config = dict(
    n_layer=13,
    d_model=320,
    n_head=5,
    n_kv_head=5,
    head_dim=64,
    d_mlp=1280,
    vocab_size=8192,
    activation='gelu',
    norm='layernorm',
    norm_place='pre',
    norm_eps=1e-06,
    positions='rope',
    rope_base=3240.0,
    rope_fraction=0.25,
    qk_norm=False,
    attn_scale=0.125,
    bias='all',
    tie_embeddings=False,
    parallel_block=True,
    init='uniform',
    init_std_qkv=0.0258,
    init_std_o=0.0,
    init_std_up=0.0258,
    init_std_down=0.0,
    init_mimetic=0.5,
    optimizer='muon',
    lr=0.00949,
    lr_mult_o=3.0,
    lr_mult_down=2.0,
    beta1=0.9,
    lr_head=0.00575,
    grad_clip=2.0,
    warmup_steps=200,
    schedule='wsd',
    decay_fraction=0.384,
    decay_shape='linear',
    final_lr_fraction=0.0,
    batch_tokens=65536,
    seq_len=768,
    doc_mask=True,
    train_tokens=380400000,
    steps=5805,
    dataset='wikipedia_en',
)
MLP neurons of a small language model. Each row is named by its layer, matrix (up: input weights) and neuron, and shows model dimensions 0-255. Each number is 128 + 24 x the weight over its row's rms, rounded and kept within 0 to 255. Numbers have three digits each.
Before each neuron's rows, "fires after" lists the tokens most often just before its 100 highest values on Wikipedia text that the model never trained on; "fires in" lists the words (lower case) most often at its 100 highest values on Wikipedia text that the model never trained on.

fires after: " as", " the", "International", "Senior", "th", ","
fires in: "well", "career", "same", "population", "daughter", "map"
L2.up300:110139126144185100090130107119120145159152137098135132201122109127150134169134134123125133104120129109130082104080125097139131138141157088158102153177144173105154109104135095113128135131104129138096140123152135150144114120105150119137155151131156125118131149152121119107100156117090164100138169098108111140168096168138166079135124146094117145140133100143141114160111091124181117136083159114110106134121161111133113137126106121105114163122147135104119092147146170129146107125114077119153140143180128185159089135104123122142148070141151116111131097132122132116148082106144134135131142141143095127091129101110119157122171177113113140128112128135086117106060153130150127144171131130180127160135103132164112096160123126116115117121133152138110106111158165156142111101176133

fires after: " the", " of", ",", " at"
fires in: "the", "this"
L9.up1075:142150123137149100158109113144124086119105087104206129139149120100102110148154120138143144137148120142096157063131152129091158139127086144126089153115123120129126121130141060130123128175134107156143117158128179121117070130119148148131073106093091133126172127110136167182115121117134156127101136134140152125109117136148158122090083142132117116125133102100126153116170125116103165138181130137132144101172170142109121166142132118152123114113118104147103126110067143155148155160109143067123104122151124148122146142129113123106109092117129101124124132141143124122148139139089127129136129151142093081128126142144085087154162114140143164098130136085139132142157116104129135136093120112113065158133104139108112120129089114123123139143141081114098124122161173117140179120113138

fires after: " University", " Department", " Ministry", " Institute", " went"
fires in: "of", "on", "for"
L3.up778:110123100165117140103157150118143102140132131126127116133111108147122105112108124164095149112128150093140107152124151125118163119103115167074122136121120109118139104159094160126147103106167093145119119141092144210151090127103139127096121133097137126125073114105135133133085137129142153148117173114107125098171106146101102147140100141093148122132122127161138149115129158124140136090159127094156136184096121154123118140099157132155051140175130124134140118120141150126154169146097193082125127101091114140125161134144080130161146119079115145147137117152112144140129088125102142118156166151171109104139132110109158150143124122125139128132083129142158163162107172113116077134084135110111124110137081118130155151168134111127129138141142140114100141119101162143119123170146158

fires after: ".", ";"
fires in: "3", "2", "8", "4", "6"
L9.up247:155128180108134106139154119128152134136151108064077115139099128122100123139104181134150143130134110117143182118117167114120071102121152172131113142147082140146149129143114122117136109130153128094103167118144114108149100118096158143111129142087124119116118132175117108131150138120125121123112100085147133157131143112104116088148092154094121109145101114136114101102119165129136116140105162123118128115158117180153116110136141124132122126097124104098175149121102139132172074166117145180106102152138159106124130150143160102134149139134115107140124101094150142136124112131110176120133111137111170144127135092167165072142146140117150123120166146101129120137143110106106132131088174120165118139167134137121099098097116169140127136138170174130128127165116144146142154113139116

fires after: "|", " |"
fires in: "1", "5", "3", "2", "4", "9"
L2.up297:120104129094146104114103112137114145159135091109146122108119152127128100104158096131107143064143118099137101116083143142080110162132103114145115128133148098114116150118132147157122146168137145085142095104126117135139153168140125087116124123118096122157162113130108114126116153158161158112110126123112139124114141129143150144105082135123135131177144104113144118089124099116143127098176091110158146138172156104164151095142160101157085099153092143129141140112094125129102118131119137093114097133146120185142135184096152078108136084129179139148158133161186135094150092104079108175121129096112176104141147129156116125162142127107197090109117133139153148103108132126139136118150111100132145114113120149118107140104149081110077155115103120103131146129166125114133115125130128

fires after: " one", ".", " Ministry", ",", " \"", " Department"
fires in: "of", "with", "have", "he"
L4.up1070:126145116123119121147171137114095134183156153086167140124106085141127135085161120115156125100097163136134135171126087173130126135108108169150074132097090111154153116103134120157160161126148154134178109139149133099095119104096098100107132192120104108099152099110134144120138112177152150127109123116142094123143111120134114153101107133107121135114162121127127104127136132156136133123164125134138121103124148145094116145131116110111121173136090146148163149060121129117131120140143124130134101173143100159127171167114136141123145179130120097121145098099144138068117116160111145122070097102090103098130157149151142136138110130093164098120118136170127130138132101134123076144144146110120150148125120158093161122139166119138149108133127153129110131127127117118134097168130103

fires after: ".", " |", ";", " there"
fires in: "6", "4", "3", "5", "8", "7"
L3.up332:117139147165118125137157111118130133083140100125132155169129144116111099114145172120118123142162126132109135150107133156160153137121166121175170113130138125087118143148132106129181132136169089133143084112119109117110109142146112086109127154172127151123155123110112149154111200121127117080137116107126134144143092148099112145134061110167114117101109114103151096099131132159155120138143136091093157151159088133165143159124166127153145137117115111150110136100124083148119147110128131124131147102158121109131100112116130091093164113111102121132112144101146151117152125096183159093181131135106105094116144106130153127113127163118086149161156074171060094118136107120137118152139151143119098091089161122151140130125155151110122073129142160095137102139159101111154105136102062

fires after: ","
fires in: "which", "with", "where", "who"
L4.up1276:128123136099130124142092136126105082139107125133113110151110122098171144135152125127168131150109132108142120114148107176132122136119096076113107152113091139159129135139145098154133128116138152128106135103168121156147119116149141107190135168115167129112144131183164092118130109157162138091109120121110127106129131116162109094129133111164122086116060132209137116123109099134133129141116175151129144167123167122097162133181144096129132113150069152148126120132129128098113109133187126169107112107080128151120132139127098119110173164129109188078141123149166127093124105135113135153135122133126109107139121158129167120101146108116135138126134124159117125144087121114090106110172117141170142125121121125080147083170127173125139157134097122090138089110130104134137124105113156

fires after: "|", "\n", " railway"
fires in: "3", "2", "4", "station", "6"
L2.up53:105103139145139144147107138103120072130119111109119138095107108145113170132123085156103089124121098142132149116158146128134128169133125136168147126150152137157136088103163132130124187128165115107124106125171150166088139114122117124120123139147118130139171153177129113102136136176125104111092102135119154107130112113130143108127159120078086145151152142118114104098123122132141139144177094114097092095115120137144093136122113161163141139140110162148109129126126160153103112108097135137102113161113099188133098113097131157172156106157165148111131130114113114188146121117127156151103099086096106106171104132185137126120139158105088137138086153133120145108104112143167169147155109133125099150142166137124139120148123131109094103141152188119108126130151163112127079134126143